python train.py --n_layer=13 --d_model=256 --parallel_block=false --lr=0.0103 --beta1=0.9 --lr_head=0.00799 --decay_fraction=0.715 --decay_shape="linear" --doc_mask=true --train_tokens=295500000 --dataset="wikipedia_en"
MLP neurons of a small language model. Each row is named by its layer, matrix (up: input weights; down: output weights) and neuron, and shows model dimensions 0-255. Each number is 500 + 25 x the weight over its row's rms, rounded and kept within 0 to 999. Numbers have three digits each.
After each neuron's rows, "fires on" lists the tokens most often at its 100 highest values on Wikipedia text that the model never trained on. A number after a token or word is its count.

L5.up504:512542504489472548519464496512483488486469502539518517472488461522506511524519509447539504443462422500541467494492482484499501497481518529505484541456473531498490525504472496519456504499542514462492519517501459485521508482540521473577473502544476487498505523474496531488500538525485499493517518563527528449539522518510524462479502489495450486540511533519525522505525499496492484487519507502478525493516489488495553514489505468501471520477548486487528476508506513459523531508493487490487504464522533520475488524505495533483502515487525506457445500524484456521474475490480490488495508507511468462480456484515527516507557508507514482509494420479499499509485459532493521526497498500487552503481524499509506491519483549495493512502475510506498543532478467465473507477499495
L5.down504:505479479490503506510515506487517538531531507498494491488505482506539511518538477508526466483505490545481511476493485503507524564512498481501509527475511484497514510483511462519478470475497474529473477526534486500552526478460512479490487479497520469526532506539478484522536503491472504508484438488574510503490462511489535551516472468453528522478505476482502491499509459488468535500466494522537491530507494503424474482513506493533530430495470502516519524501522501513489502490519496517483527511448441488492510507460510463506478502456468481518497480496486505521499514464493490448448451517453501491529544524521492468509516473522463471499480506537555455544519515458493511461510534515555497501530488491476537491483499523513529482542501520516487519498500531506499511486515533
fires on: "." 14, "f" 10, " also" 8, "r" 8, "-" 8, "is" 8

L5.up679:482498468509510480496523508524487500460440476516507507489503472471493506505501545462490481511504518516517478466491522521512495455537523451450511494509491502479487495484507552491542454498559513515503499454472515511530491489508491484529512482529497530523486496479498505478546531507507513497520499457520546504553476500511529498506509519502489508509490450562536463499456497536478494484502515502555501515482471459471497473494517503563495501535488497490507477498489518475513490489503513479462531435472532511504498509462522504511495510476540507488447458494519523489501502548493495494495540497512519502519487520518533512510484499489517490513483534507490513432428527489504516493467475499515452525517530485475535496493536526500443493509481465527469518530531441464490553506529470
L5.down679:476508491434506484520482518497467547549497456503479529504524498497500513513560528517476498484534478515506516517498508493476501481478533497508502451501504500475516480520497420500499451514504431493479509509492484504503476547512482475482512529506480543509489515485494455533494522533559509494507481520486533499507462506511519455477433533539530522522499558518533510501487469526459553493474459507500432508473479488538457492508538506512482509495516500509537471511501473541485516509509477514503497520502516512501484483516472449497447448512485457474493514471486552489462460525500477505516474484507471530471519503529536509499514488508519539512494496481490491510506542533499500478523499515522517436451483485491475498526487521503524470507524518527482501519485526512488513498499508
fires on: "e" 41, "ot" 11, "ach" 7, "d" 7, "nd" 6

L7.up942:489508451437470497490493500485561483527520492472493473495528512522498510560512437480521482434524500514475482480503476513472469470510521492535522478544491474487513571477515512472526483473473471474473495495509503448491528482506492541530540522464503505463455524533490506452503465520480520490535529524468523473542517507441527510512495498507483503529514582512504520505473482498517464523485500565467504474494494497493467492476507491479506506503496468490502488475487468513489486470498460514527520515486518499530510483531510507533498491504471495523559491460494530506518514531508514478509481486525497517497479473501504492476476491495481470494505484500480507514530502474544499506476500487539520567479528540485512537496495545491475497491494452531482517509486541508522470490521541
L7.down942:521464510480523539518519456501495519452466486481527520488535510500515502485486512477480509470513467504482486488489461431512489449496481463491518480549496483486498520467485518512509529463482506555494521519487520512431533488502485500478501489497491483489499532481457562476511457523509504514491519479502481508527500515518525484509458538486488514484509466508469462464510490504526488506529482494503498508503541471474518493517492513499492462502544484513480458517439514550504484493445466481538498497550534496564480531504516487456480479500566545519528519505519482475503467497539523526502514518521535485484515502495544551497476524484501486501495488496507477483482509525517502511539525485542513505517489514478499531502482477517467528551438527446505536472483518495497511495505546
fires on: "." 33, " s" 31, "\n" 15, " (" 11, ":" 4

L4.up118:492484506500525556442493518458470509500455500493487484547515476525552512491476513478483532470472485524520506514480552484505531536502519475493514534495562462503470487456487495486499502445482504502488502493487531488475509496518475528523500522474485462485489518501500512522496527480510530500516465474466504498476513503453517515488481473497538454494535509504515516469466513492524532492479496544472491518476510504464497532510465488502494484455539495480463535498539471446515516524511503567499502436500514493499516517478506503497504516515475509523462542493517470508475490555512485505512516487527502509460465510507485532467542478494524487512508485493487494508500502527527577485464484484495453544467434496503456528514501464518492515521518517511511481512485515527527576479510485
L4.down118:525506493488485514520476506503502510509463511507462496485521528490516470549520517502515476469520522466537478515493506525532496527515492511478492487514469508527512513516515533529506526523494498471512490511500561464537530509481485520453472508501494528498510472482495464481497498504516461493473512470504442495503465491524484482485482519518485549495479517490545469447515536462531472532487477483489501499492496520506452537475512520526477546533506516447490507501513490485514475524559501494491507490500479500562502464528471514495571518493497472495506507469500541529474484522512518518474484476475450493496558517445464510484511563516488481440523531498498455509479458436541483485510494527446499495558520519507494484479464473529484487478531537509511494488506491476509507481476464
fires on: "k" 27, "n" 17, "u" 9, "i" 7, "ia" 5, "p" 5

L7.up911:457521540511504503516468491491481507479473537518515478491471489492494484488522492539488523471513527491514507481468498552541531520515545497465505461499520510468458516512448474474516503502466515506506531437500532491491482534482549528472505499505483547515505464520495512478479487454543479499565507498477546490482486503502513497494512556491520543507514533507525505470494487536541502493498487537472505505473449529502497481493481498460487445478515488472540493488549510489502500497450486502521551516470483507538525539511506464480500491545461487492531489458519478494486536510538526471447508493489499490486475532497532487548474542486503551475504454468494491493489505515520503513475550486506507530481467521523506455466471499509479478518515481487494479518511499538488490443513484
L7.down911:499492512492523495552548482516519472501523453494487503500473476542508479472515479489493485486534513486510499485500516504523490532495487503515501521522480421503505517493506537474473541505480476548511549516503547469499524478501484481525515534480542495511535516521516489508517519491461503474468540482505489520497445486526452504485455508488486539512495553494511468489517523521493484528504509526456484473491514495499554538545511511509520562533514483514490505502491455539460526511480518523498435491520466502499512491489462534505499471525553478499557479493495548477493487483513458470492487518482526493459496489458497534508448517452513498501483465482511501519500456558523483522482458499496466502526501532540459508511471488479488486540485492504509434510479511502489506484516491
fires on: " s" 32, " is" 19, " be" 16, "1" 6, "is" 4

L5.up653:507481525479489542437489492507500513492488505521525444492559518490465533453524557519498482474474520518512501494480490530502507479506536462440511494495511488546503516541538500484533501537484499494477512497487489474452482501550504443509533534521479514490519525530511496492474501516475503522477477515511526531483492509478508544517501494507473492467537491525498469499498566539477481525503500540538523502474488498481493520461484475462512522477518525467502498519489510458497503445500476504489508509465501531538482522440478462489512547462479493508538515495519523488493496459520491472491451548517495499510497474460483521503470509513537511498517521486535446475536508549484513561480500509502440514533460516471528497490506508503508476471503464519498488483444514499495496501509506
L5.down653:526537496524502531499509470457509486500523510508481496510523524496509508520476511483524460545538466486527504504466540469466510551537492485525525465494494511516505464492517492501535453522521548499493490462498496505499466478527540488518513451498486513505480512523488517525490527494504497497498565486510486523497470486546457481555497571489485507523490488511498576494562526482506517492482512510475504514509505499492478496500526502498544497531496480494519485518447502504500487485511505507512467520521497480519446527510484481491519518457517484491516504484520507472516530488501466494490517512489539534491485451495479519481541523523468495477516485491448521524509473511456445437477497500532478507506463520508463501494513487497454490468461425514523508495435448522518521515488541
fires on: " B" 42, " b" 21, "et" 9, "en" 8, "ver" 5, "old" 4

L5.up887:506483475512501516501459466481488471501510486487445496512505481498472482516467498528458481511493548475471540479490478553449532461460550523498544486517499495491492528484517488503511505507425518532467510527510494482538513509517515513486481502464492521455485541474489500450530504450481491543478445518490528499496471509532502534509535482468454470492486514523499486495484504485524530505500491467503521502473496492476543507536445552497516484499555501505522496496486501470496520546478454514532496478543512523485485490477552518502523473532466504506485483490479508502452469487480498506523484501509487513510519525461484501523505498525529491473449529545521477467522519513499539565475460497507517536501469538512547510509501518514491505509508446490562518505504510503513509503503490
L5.down887:450484515528486492511542504541516486498506502444476506527515493504469497523537497499490483545526508501504451538480539506493523474458516462498472537515526504547526542504444518508494518466477536518518528464479516524514482459508488448490449498523519474536499507459496502536495517484536482536504493532491523488507479527471476513503456498501500446483497493485506504497503479497516539501510517515507514523548481480528533492514523511532445480519516531513496501526529471475515487501446552485508495478508507445508519474473492492499497495494462499501440520481476487501540489532457472493504513511488493483444500483474515504483539499504499484529511477478490489476539476523501550489474508481464525514486522531531465533552464493510483513480527526517513503495453439502455514539498547
fires on: "m" 21, "ow" 15, "t" 14, "k" 7, "ter" 7

L4.up334:557510467473480494471481504501507511492468496488468440504513488546514532510520506446506530469457495481548508508490505446479522527476548454568502505495495559504513523514499499503508544494476475450524523478499486497545516489481504515485470491480514478482537468489486507472441497514455474520491484550514546466515543471467485493513523507495488485524535500496512530461460489478466473470503484513492522519508501441477520516560509514503526446521491535503502463475488452496515512521494513519549505501526514538462518529485476545492488528488480483497509499504525505500484474498533492502477462520475486535497477497533509500536533466497510512478488549478559495481463524498550488528515491538488506511510517479533507509496479478486512491493486517492511527494448491496507512526512529
L4.down334:515472485537528484510513520476514553473464532496541483499532492550490525487509491493467451491485489484509474438530449520509464492517473510501458443514503487529515548485495511496513523530525517456460492479509505497474550509497522509477451485525503484491527488523525492480515487503458525502466550485473471476449504508530553469499474503479517544515542565522531553516476494493516529489510458502440477506496478523504495462448509486483498515524529469505552509499498491532502468483495531530480507505466487466531470536534519495506475524496511504495442512464485504516479513488484515541496492485503467523529488550492519488520488495516494494504526486513496457536488504486451520507517513529469497508504504473551504494517492516465545474515486505517493478502487493545477484488523486
fires on: "is" 31, "in" 16, "t" 8, "f" 8, "ing" 6, "ic" 6

L4.up445:488544481500582497506489516472472492489502502511502502484514480509534478451515476475503485466475494457487496513494472480501498488482441489535546478511482534461528538474492502534514488522521484498519489517500515470485515477525467507540474501508547527493470493570539498484476519494522484502492511487526500494481516496505480457497495448517505532541514523509530488506484494516504522496497510524478510487496483546513544458498544503479515488499462523498498454467471507496520525480509486479469468481509516553510491473459512515462529499507481458473442506483569491543511457480518487446462504487502494505531559545527505524520537495502530475529537469466473463481477501516476486514502533494519482567536514520500471488520502519489514457541485489497476505497511479516529528505485521
L4.down445:496510550555517519482459481460480538482493514501523559531543499515468519501490497511521451481501541518461472519479507523525521485468513510500495503499532521500497522430465496508504513509495491518534502518519545515466504470480481466555529503468492522521507492482492459522513493477500504512537461435492518532468515484506511500479495523518499515493532534493504509515516523481491504518494491495460514477498511489498485494479497501491495477509515503442509445511462479483493537528510506509501482454467549501509504514443506462469525484450497461521547492508511492504533472506508502515486478518501507529514510491556456508476507464522504522508541490516516498482558497494458422503480492495508482485543529519444532498497452466510514530536493544490465474516515497515490440489517494
fires on: "c" 29, "ation" 12, " l" 8, "s" 7, " o" 6, " p" 5

L4.up476:489520501449530522502511481508470496521540493467485510510480466501514546507493492480528532541519498524528493530546478475526512486484519517503535501551473522460483499482484533500449498507475502461516488498568528512423487468466447513498484512534460466494512519480486501492465478456546482496545493476493503476493479529530459504517502494498534457477484524542523546494495467493470489498514538506489502497480472497468510504514536523477465506461516473509495469508470554500489477547494504500505552475530504513423475528494483509536508476523490531506485520469507502477490490513535523513484504517507506486486508532503469483497513508477504503512545536452500523474540536514513489466465502477492503459496514484548490511490500510530455524470495512499515539523521539525484484525449489
L4.down476:476468515503521514489532497536487511493529483514501438495494507501490483478493556517488498493514511504509508488470474529478493540474572465473473523514512506516498459496503503511508499525530493469473528468517546511535474519546478438510487500497525501472487533495529467510485488504457510470534536479457461475540511541488507506514456544490496484515503510483500542457490483510530494487486492500542510532523515524457469496496514531488493487519520522508503483553496514482565486493520521501478481490479469472522546488502508541459496513484528519497488504527488500525508522508446479485497519473468494505524478498526482450446515475535470473493512463492534448538504503460518521509463530511504515516503512477495493476510529514493533450468497445484505467440507521533529532478546493
fires on: "s" 14, "h" 12, "est" 10, "it" 8, "y" 7

L7.up412:511494497482447489518506533506510538469508494521477492505488507470503512484486478528491479508459504468463501499503473517516510505497483540524515493548479484510479512498506527456507495549502444506505494480506527521497505556506500470498501516521467467472539512531509485464506512501467540505477497546514491511520526493515469475513512466525466551531516542532508533512539511529501496489491500507510507539475506481494520484502496459493505510504501524494471524487492456476495501522473480517456493497508500525547528499494488464436489506511464471478516535525489486423524501487478488505509433492456509464485575473493524510466464504522491497486505524503498527484551426496527555535533521433499489515486451504474502553486524477502448512497494498502503506503546483533521527510493507
L7.down412:513505482524498545469520497514501519553561518487496538460509510489497455518514533525485495513521504486531477550534500467485476526507489498507515515483493521485515482505522481532528481480519502454464504479477512492493467479504475532470459482539504491496525468524509517468535502474475505524498495517529456523499478527464472487510483529551512503480517452468488478505490495488451528508528450521508514469465451461502461502531508484513481503556437468524441524501471569498487472495468489521531471510505452472480464498541499512541523498515505523515491509524480527539500532468495516478511503511515480507487529531498527499535516509495491481485494465492489518519518490487542501465503506499491502482545491553510460471492531485486549539485484502465507520506494465518432509515516537
fires on: "ed" 38, "m" 11, "or" 9, "ill" 8, "in" 7, "ated" 6

L5.up666:491529523506475503468499525500467497518516543501457523450477448489532535517489480502488514515540513491497465516483493463472516478484510467508522461499500527517496522476487483494524498515516498510515485467489511511423498428522508504515456490465478494480464498491569468510516484494485530523478444507533477501502548484523479478457496488527462473492452489518503546487502502523479504494516473509527520494500493519472572478544491524485512520544485506514481489499518499493492520509475504487506495509456523528506514518520497496506495459498538458529506466458540490521478498503509519473501524532459511532535532486497513542517503463512511519552486448452486519507517494555549483519497483517505455535500490482506516502511529566532489511453528486487501470458492476480475483503510511
L5.down666:526499526506498488506552484483480498506505479506536474556487541517471484490573495498511466514497488482472519538524459526529470521525505509504476479521482515467458457457510530503500494450526486464475490543522526506527513488490440478485523495523520492532492531513465497472470524457506494473528525504468514490487507511513495543514465524482511494527521472499493518508497475490493517519513524515444492489505509512521499494485531489509520459520537493472511501554488500523545482488530482504540506488519510533480508541489499518478472540489484480474467491508476473438506545520509498546485529524482513514516477502495522508512530477536492452472495490526512536461461508441497519467455501480498501540524488483480490517433467466524511504548484514470472487427471506518505503484520493
fires on: "s" 18, "est" 10, "c" 8, " were" 8, "z" 7

L8.up215:495461514476531530458525543483493558532513502499511509513491495499510526442476526502511482489496485536496487495491504504521498457517505504466481444456479504489523517504528529509486493499481571503497489525463518492551537481488483535492503521526485491531518512460521476492501445457516548516529516495509511500548486490491505531476510491523526487503516519477478486468521513509475544492493449493509522510501495493509458486484530498469462492522470511515491541457552484509480518456516485481545478476487483496496534512426442494471502456552460514477518534506532454543475516517518488495475519497467495521517515476467457495484491517527517543544483487505491514533506506480463515539471486487472495477511501475473490484519532544539459495494502521523469530462500523492489473521479491
L8.down215:496462505477543467563519444512484506474524510518550517480523507522528513510498491531498550515461512530456475493503498545523477537483541512483503515515459525503565524485470506539484507501455488505481484461464494492500491513491508490475527497482534517531468479485483496451451512520477434486499482529470518483510520520497500464543496500510511478486496484501497516469478506538530493497555500530473509498521499441488522524532476492508491484499518445484516489488479491490522531542479537475520524525460501457527511489514555522501495522481465494554504495520515507488448496501489530513503503508567474507495476467473472519548496481499472517505500493507514499520513505516513508456521456507506453501487483482492494512538549464489497481473523492503490462515520496505506509455437493
fires on: "a" 23, "al" 11, "b" 10, "am" 10, "h" 5

L8.up631:502497474482537496497510510524500481478520480459500503526445566439519529485498497492526478533521464462512515484503533532534516460521475490504451491491511524527506473494555483487585477510506468486450503469491498494502512499471538495475501516467536490458488465487543508481551528492567490474485463483467462476513549489518479492476522509493496514495441484529499473492494454488488476501528488522491512514493466517479553511468494531492501545472495547478472542531465523463500519491529478525526477491484531546522502501478470496524498477486489496499507521512521515483503515509492513514489495526479512485479475542532544526509526513508529514470505490445455498507522479464476497477474485516508490502531506473528531535488473502480525517478491516510485534507472474490533469518513509
L8.down631:429470523541573528540503470490502522543535488507478535521502507496506515509522455516498492522485460470511531473475525478465449486516493499514458500479526465499489545505515495528524499507538529505521495485513519548533484530497469493482468502477499484512539455514485487499523504509520470501533497481505518509512476509512488500558491483483539480519467519495459490487518462487487513516519495483489491491481476486506497483530496529522532478529461513525469509496471502528483479505491491462484516550499468446490522502504505504497524515491471522499475434535488471510518501549503537469505533482469498522536516505482476467559537542503485484525512504531469520498509479523497538466481493537519546545501491500522483504514466520517500515538500477488452497491459487444501466441480461
fires on: "e" 26, "le" 21, " W" 15, "ed" 5, "ce" 5, "s" 4

L6.up224:468497473497492497495475516482488530491530480474467531510504494498466474485538519467536433518431510461488502530507475494477472516475531496530550498544521513485517528486562465466471505526480522539479505494478493527516471511482508520518453542500492510457518504535456486543506505474497498491511482521494521497536514489505487572459545497490500523510454474480506499488503505519554539508537442511508497466528492505503460490525465505516490518505507511497496517499485482463479522457489491467519521488502511483442493485494504478518480493524481505533475522489462555487455482482483473500480461463499532511487580499498470511507477523540500474498500496497535491519517510504500558507479475496528500531494458508504487499543529530514503511483516456496505480499507549503554503526489508
L6.down224:535484481545534470491475506480506444519534475490535508502500497495471502562492531497503425536524488479486501483498509507492485492473489479544476505495481526520508483489494501488506472492514496502491545496486478488542471519511496469453493536472480485509497483471484513463488509501477481505492487502500481521488560492448486478494506527499509519485541495547459462491554518519537486525471539503518485530437501515542519544522521492464480487512515502503540497502468459537523533523512508467524493489534493536499556456543484480525511474521487509469456495489485464496484477528516470512524505460543486488501501520513506466512518483529468518479532504491538499500512512495521502493465496514481502488500569522479494514497463490510478417528472535478544502528483502526491525467498551
fires on: " " 26, "t" 11, "m" 11, " m" 6, "c" 4

L6.up140:526516505527478522525498508493475522510532495469471543475470504480439521516510481501551509508469465483496493484509528502486516499537520487498554482534552500531507518494533485493518528520522511513511492509533569521482512479483473489470554487489478461479532453478483530476488516503492499469505486491543466555478517505467475484490512499469521496526470519490467495515493479459502479453532511446501482505495509547450519468515487456450499534462540500501489499499459503494513470479516504514516541500494552546487491525502500481532505505501469494510492518481497501479487530542523513489507507510504500501433544507490543435508531477521500479506510515474500536548522512442512455493489499475481525509473437453494539528476501486480531527483504493537479491503495519495504497517491485
L6.down140:452464504469497510516563495526484489548528507445503518531479521512507542527475547523487507483498503512435516507491504480512550490481467509525496515514521489532481516496470473541509523509534509521528531474487486508472458495545521458500483491545536490537490478526538484514503516526509498506481526498493468545545494465477511524480452500467442499514519486494495463512483480536476508491489534461479460495483519509486501499494528520464523489493482480514481477501505501479455527487479472523479523508529554534499503490577482480496530512461483500469453514496474525561470484507474492477502509474471516559485526493514462473482494547510478474504535526491542484477513484481486506464470488542525521478490506520510521513541487500531504469485475504506502479505484480451514485501496485
fires on: "h" 21, "k" 14, "as" 13, "ing" 9, "le" 7, "s" 7

L7.up698:498490556524510507500515537514480545499474517512442509536504452473500504546550489529553498493510526494515533496549512456530501478508511502481475495480544506487477478504507478505482531504525505509506524481469515513527504503507463506485519523482523528491486457486507477480524484527510506534498516538478516432518499526489477506502489524533483487508485512484468465553480462498501515506508524497476492452463465479500498497502505516480504470513459493517491513499480488507520544469538488523492527422499533525490485515497489485510496528489539460517442489504525505489428468521515523471539517532479481480533489516486554505486473543497518508513463484486509496496469560502449512462489457444522502540487518480472511501540462539511506542524505505522470512484484496469461487516490496
L7.down698:515502546516513494509542493469481528429507505511464534513497510493525499524550460463507548557494466489485524474499506515500494445485503485480492525497466499425496495479505451498496496525481538534489532489480528482490470494518502514497479455497483511537501500502540478479500497505503518470529474478501496502470507494505535529488509514517500513462476483472494518484535545557460541472484477513470520509445487516533498468517472513489492487523486503516538538527544527476462521502485539492544506497511519519466492458531497446490522464471534457511497471474479523522496500514494441502514499466496508495516505494504541550464488510418501487551502513489528522516484491512520479520489446497497474505520513549482475511496482483528530529521486468505472493513515496486514497525509520
fires on: "e" 28, "th" 22, "d" 8, " n" 7, "ect" 4, "ond" 4

L7.up582:572517475470539516475512507496492510479485514525478467484498515464482467469490486510463503522489511496542508469507461530507477484513506468488529475464479533495520496534504511545492467505487481501494519447525535539484479539510520473521508516492483517516500517506486492454513505503460528543558505467538481513503492540494525493526520483515495502477545470487515561495481506511532484508499473499510514519516491479466474512484524511483491483515471525483500506535457472508487464505509467452447501480495522520477472586478491507517504513514486517501501525486498528452499530489514465517544482460526530477521531494543495476519466522522537530478477526475471485488497522518481489520500528502529489493524459501507517510510520530446498474462495462494473525485486521533492482413513556
L7.down582:517532510472511514484542542482505519504500527560461502496486477530527489486485459487489464544538494488504530495483515467506449499476522481495505523449490540538513464498532494537489487502441498487463544455514544525505500491510495472520509461492524494518493492458507546458479504491473500543515539490526492516494469505493504464500546507466468475473534486530442547487499509477505504492468471540508504498510528457495489489511514467516513500495487515523515527509490487501487496520550473474464485486486518473532473525501474481556541517487494477526535523497476500512558562537510470519474501493538521509479490479512498536471481489465526465512497550473511493495518470506512527481554522483504510468483474494475518491471512491503468452503500480518476506494495474505494539460542543
fires on: " B" 68, " b" 24, "B" 8

L7.up61:485537503494475493469461538495542511535481460505498493466504479474488490487536487497515492501466503519488488479517477508518481499533499521468499486527496512500493530487543480498465519499499495506494449489477507521503508511511505496488492461510525476521460477460480482464525491479587561511500520536498489523493505509563546532468519521540515487512500516468513454504506530540530486493493489503510470491524508442492551513509500495507492482463512477450504468512525447463507526470504511507478491507476535481520518477477533498470447516485476491534492483496515486506520548523519489501509480534492492438506520461512489480524501521529541476498461522562500531526461497470506486530509498463475495579490467469513516518526544480496495497499460554524464522473519489513483509498519531
L7.down61:510477475521516527538473531538507473486565529473490508483480484505508474488495487467481502499525465491482486503450478484498455463471478514517523494518458463507556470558511485519502527537467488503478528507519524483501530481477505489461515499505501501515508470500522506488470477478520509536486515483489493491501508493463488537479508505517497477470480489513497526514494524494497484490482511469531498530500440511496484476539505487529524499527488524473475533532451573546499447486517521493538499467514471452490468486563504472492522531509503500469502581529455512520498456512525458503490509489471494567481468513497519522505483508469450529487479477514519522531550531485504502511527508503486467521511525511482498520503545539511502508521458474481489554483483503490479508472471518
fires on: "ir" 20, "g" 14, "y" 12, "in" 11, "m" 9, "ol" 7

L5.up487:487491508529504491516511468533557499457491503480508470543494507451488515487478478499466505503504500481490553496467493481536499521494560497542513518494526476467501513458465515479533532471509508493518478455469508492515524512488460501449481478492515500466502517505493499504416453489496514507511495480460523473504499470432503527522472486477505543470469505539533486470525473501551482540540480553512461523483485499464510509477505504507557520493522504497501529507492434491497508431519505534491493517491504489499524506488502512473516513512471516480505500526489520504508519576551481531507520511487494483525508510524486495492494508495513459487478477467500540504511464519507544521483551463487509551474531477502469519460518492477482483502517527531483476504482506509532532494470517
L5.down487:524498527506485503494463517465543503474484491427481504488529554517521446488501535501495458489524513538496485508496492520454482500515475468513516460494489443482469477531487481500563528469486443510499556482487482496510474457528532457474480516487519496522534493500466460471471544498492494511527495447498527496467469546492509512521493497463509473496510537502483458473496508495458519443500472530531473520503549515536470517489477486475494521522517494479499530540504482547513482486506467530502492535508431482496492510498500518501470521526550540501484555481508539509496528498503537503477498497488499483494506532473489540507471496526500497496513484522498464509493503530502526516515485516504500524514454492493539511473533496529482540482546506509500484545502473504473507517541493
fires on: "e" 28, "t" 19, "u" 16, "i" 10, "x" 6, "on" 4

L7.up317:494489507513479489467490520481507471506487516489500501544496536502475514513511531463507502468579514483477492486503517539509496497462533532479529482468505497534474477517523507511507513516482476499486466528492487537507486493523477522510447535530488462534542512505521479456503485486481516517503447513524496491508549512470498546500467479506517554525516488490487528520515571506466478490488505496508504487510495478447536447458458496441520447540479505509493500508497498529534478478479504509494528478519467495536539497465475448506507528495497474469488516526502440543499509506505495461534483474463485527470510479505469461454535507505498471497513508493514509528517514508515474488489486492492527451495502497525497482447522490539504493479534563563513517523515524542484480480504520
L7.down317:519484497513507485478555499513447550525509523455510528463579537525492532489541537525503519492480514502538520520508485528495489489519508476492488469500524525496518533486491492498506517499504501477498511470510480483546477453470520474501514514474482536451462518501469527513494521525492510513491519506514507494474466498505461462516473496501482493513436463506480523441528470550486503471531515512545483464488501466495459491518541483526522501497466520519482505479486466492502533482503530490485511525511507486520548456509530520462503506488468509512485500506504475472510535535503504474527505519455495516469531506456507513534493456464504501586524440476477507474517470485499489499516558510512514501513479482489545509503512485475500484477470538466486472520505472500466483461533475
fires on: "a" 26, "al" 18, "5" 16, "7" 11, "8" 5

L6.up677:492455507478500497512456500524486517499507465493481506508498507479494487553473500483523478503465486525486506495549525481480458516483509527492503504473504550547486490468461518510477514527540489530494524509478513518498529533472494480457567444495489493476484494493470497556524521506523499491493502510533511521559505513470414536491491520495497495514491469499478491485482521528525492536520520518483502523522534542459525526465545493499502509486493543456471484494442502487539535500482488507514519508509534503535518512518514525469495484504465492509506493475479454496523502521504478488429497490479489480485503478503511475500511465482472464479488541520510491534479527465511480475557504515508477584450479475512549518490505538510495464498531485500459527498516520493523521475505465
L6.down677:485513503479494481505527535469497491488502546518479511506496512476506494501517496471489511508481499495503487523461463511518450552524513505476492501507470481538472495462478487494491497542509494545542520522511478517486502511533492497516546490498505450530523471546487483490504495458507459482522467466502522548501545495524480501487521524483538507522477488504485501491461500483476491555525490559519469531481487500446516499485513506521480456500471515533483478556496511494454494538521465486489480491510503478524525488517491574456513498504519484502524502461526498507448490508489485513503503525474495489483502479473501516507548477538497482469488535504527494505553495408532479480524547460459503544506485498495480505479479568548497491529496509489452495512497515457471519502480543
fires on: "s" 71, "ed" 6, "h" 6, "in" 4, "r" 4

L4.up90:484504516466515494508541485493478482520515497454483491444494494477521494520504492497480522532488518441502471501483510536516499487484510492458512516467510527456537497516474495543514533508511478491485551527520513508501502431543507541454522466527523489515487502496527453501457528503513469511480497456515486510536518541541458481501505501524539537491513549492472501507499519465501511497506507524514489532503525538485484445530532502481521517544505523456528511478463468461495499496498465499510539453475508491540472524484491484501454473456439540514488528510513493502483513513516521560476476515450471503450502518481536477556470487511511489503497517506488504493550486517471495509496498553444494534500454466482492484523477540485490496505504499514521518503498496476532512496497475
L4.down90:443451515451482501501526495513491510539509508480512476545509541491517485507522501480493530466460515481453470469505518479451495525516519506522432511451508540477527493509525481530484500491489535486469536502513540480514505540500510506489505507526526494497502518493525468539509503462480480472447516507510532527492512482486525502500442486512510502506487516472480529487451508508513507511538492475496502477486464505437518481472521501530539480461528483515483497507484485529458478513512533506495512512515502528548517516469453491488498438487477516500516509504516506509464498459520479485485487530485494496483485473529518500502523486524497501492523500513540525505516500473514513454570515538509489505496541541493443531518530539476508479456496557461471516488501572497526522459489486
fires on: "k" 20, "le" 12, "ice" 9, "ime" 9, "ay" 6

L8.up774:473511510487488499451472546495470503527526493524488443504549472472478556519494493506445536471491533526503509442478513501517544517478508472519525478514497534490507507460511522495470483530487492478451500463503513463504533493512508507528537497501461523492484546493475508469518561498485449527496510512457511502510489508478548509509524499494498535523517489523511513491510489470508501489483511525492514548491478521532514518519515510451514467480479501490480490532472528555538502480495470502502509461521521503521483511479495485467510471501488531531488511489530488459505531482538572488481488480522499495515475470491510467508495541431482531522469521501446485472498498516494471500509485451532529505509424519505492532520526495510487489477481448526491500504446521518496468510514533
L8.down774:491482489485494504475519499517508494445474516530502513486479484521563497538524486517486499457532482480548506465506542507510503488498507465453486500550490463537538484513499477539499458455524462515475527496485494512504461461505498481499474485517508475509479493488508519511509503497515504494521520550531495556533468474500497506508494599533484477502499523507500493487516493488504520517533466531514492485511505478481494530522509482510502443530523536496505486492462485529476537474514488509484512474486487468490475556533528530499505462465461503510512528481471502490528493481527491527500475509500503461469472549479534488492460500529497491512521519438464520471455486544512505550468492483551548489467499458500466491518474496511467472503497464512469486538547527523507523517484513
fires on: " s" 75, "th" 12, " b" 6

L5.up689:473488494508470526533455542497470479490478509486478499502452464521497486445484496486540502513516495493485531507502498490524521493538496489501506451480566484504475505477527510528573468499544513493481502519509518488498536517496489519495494536457485435490471536519462509473497512518482493504479531505500527507532546541475464530475447519505512488517492489490521495511517541482516502494502513496519503503525578526461531491482488499503479505534524505486513503454513553477516508451537488464489463496500499470502513476528492508540533526512491520456481491491540503489479515527478466502484525495500505518474499530496484496528503515512489462489515529494504499481514475481525466520502477490447514558471434505512486481487467462503505514499476494462502509475492550545581523465489472
L5.down689:473517480532488522496510525492460495515482475510489495506496491504513517505493469504471473548452465470486525506511473565466528497467511478481507494523509461557518485502483446480519518529498492473516485508501577466514446462485499492478470480515509520525512490483506476510479493522492507513516527487505486453512536509540466527490521502509474530531514541518467513526465516467501483563500516517551468504486471530558509535530549496510502502521497471495499521486452470488507459517473528488506515544444485484523532537547472473518495483547469497489488512489541474491482494476510490475489515462504541502545541488468495497524507530544481474506506484476487449494523497484469475463489501518538499509484482511460516471494498487518488459528511528482492527493557486489493541512489503
fires on: "h" 23, "i" 11, "as" 10, "ü" 9, " |" 8, "ar" 7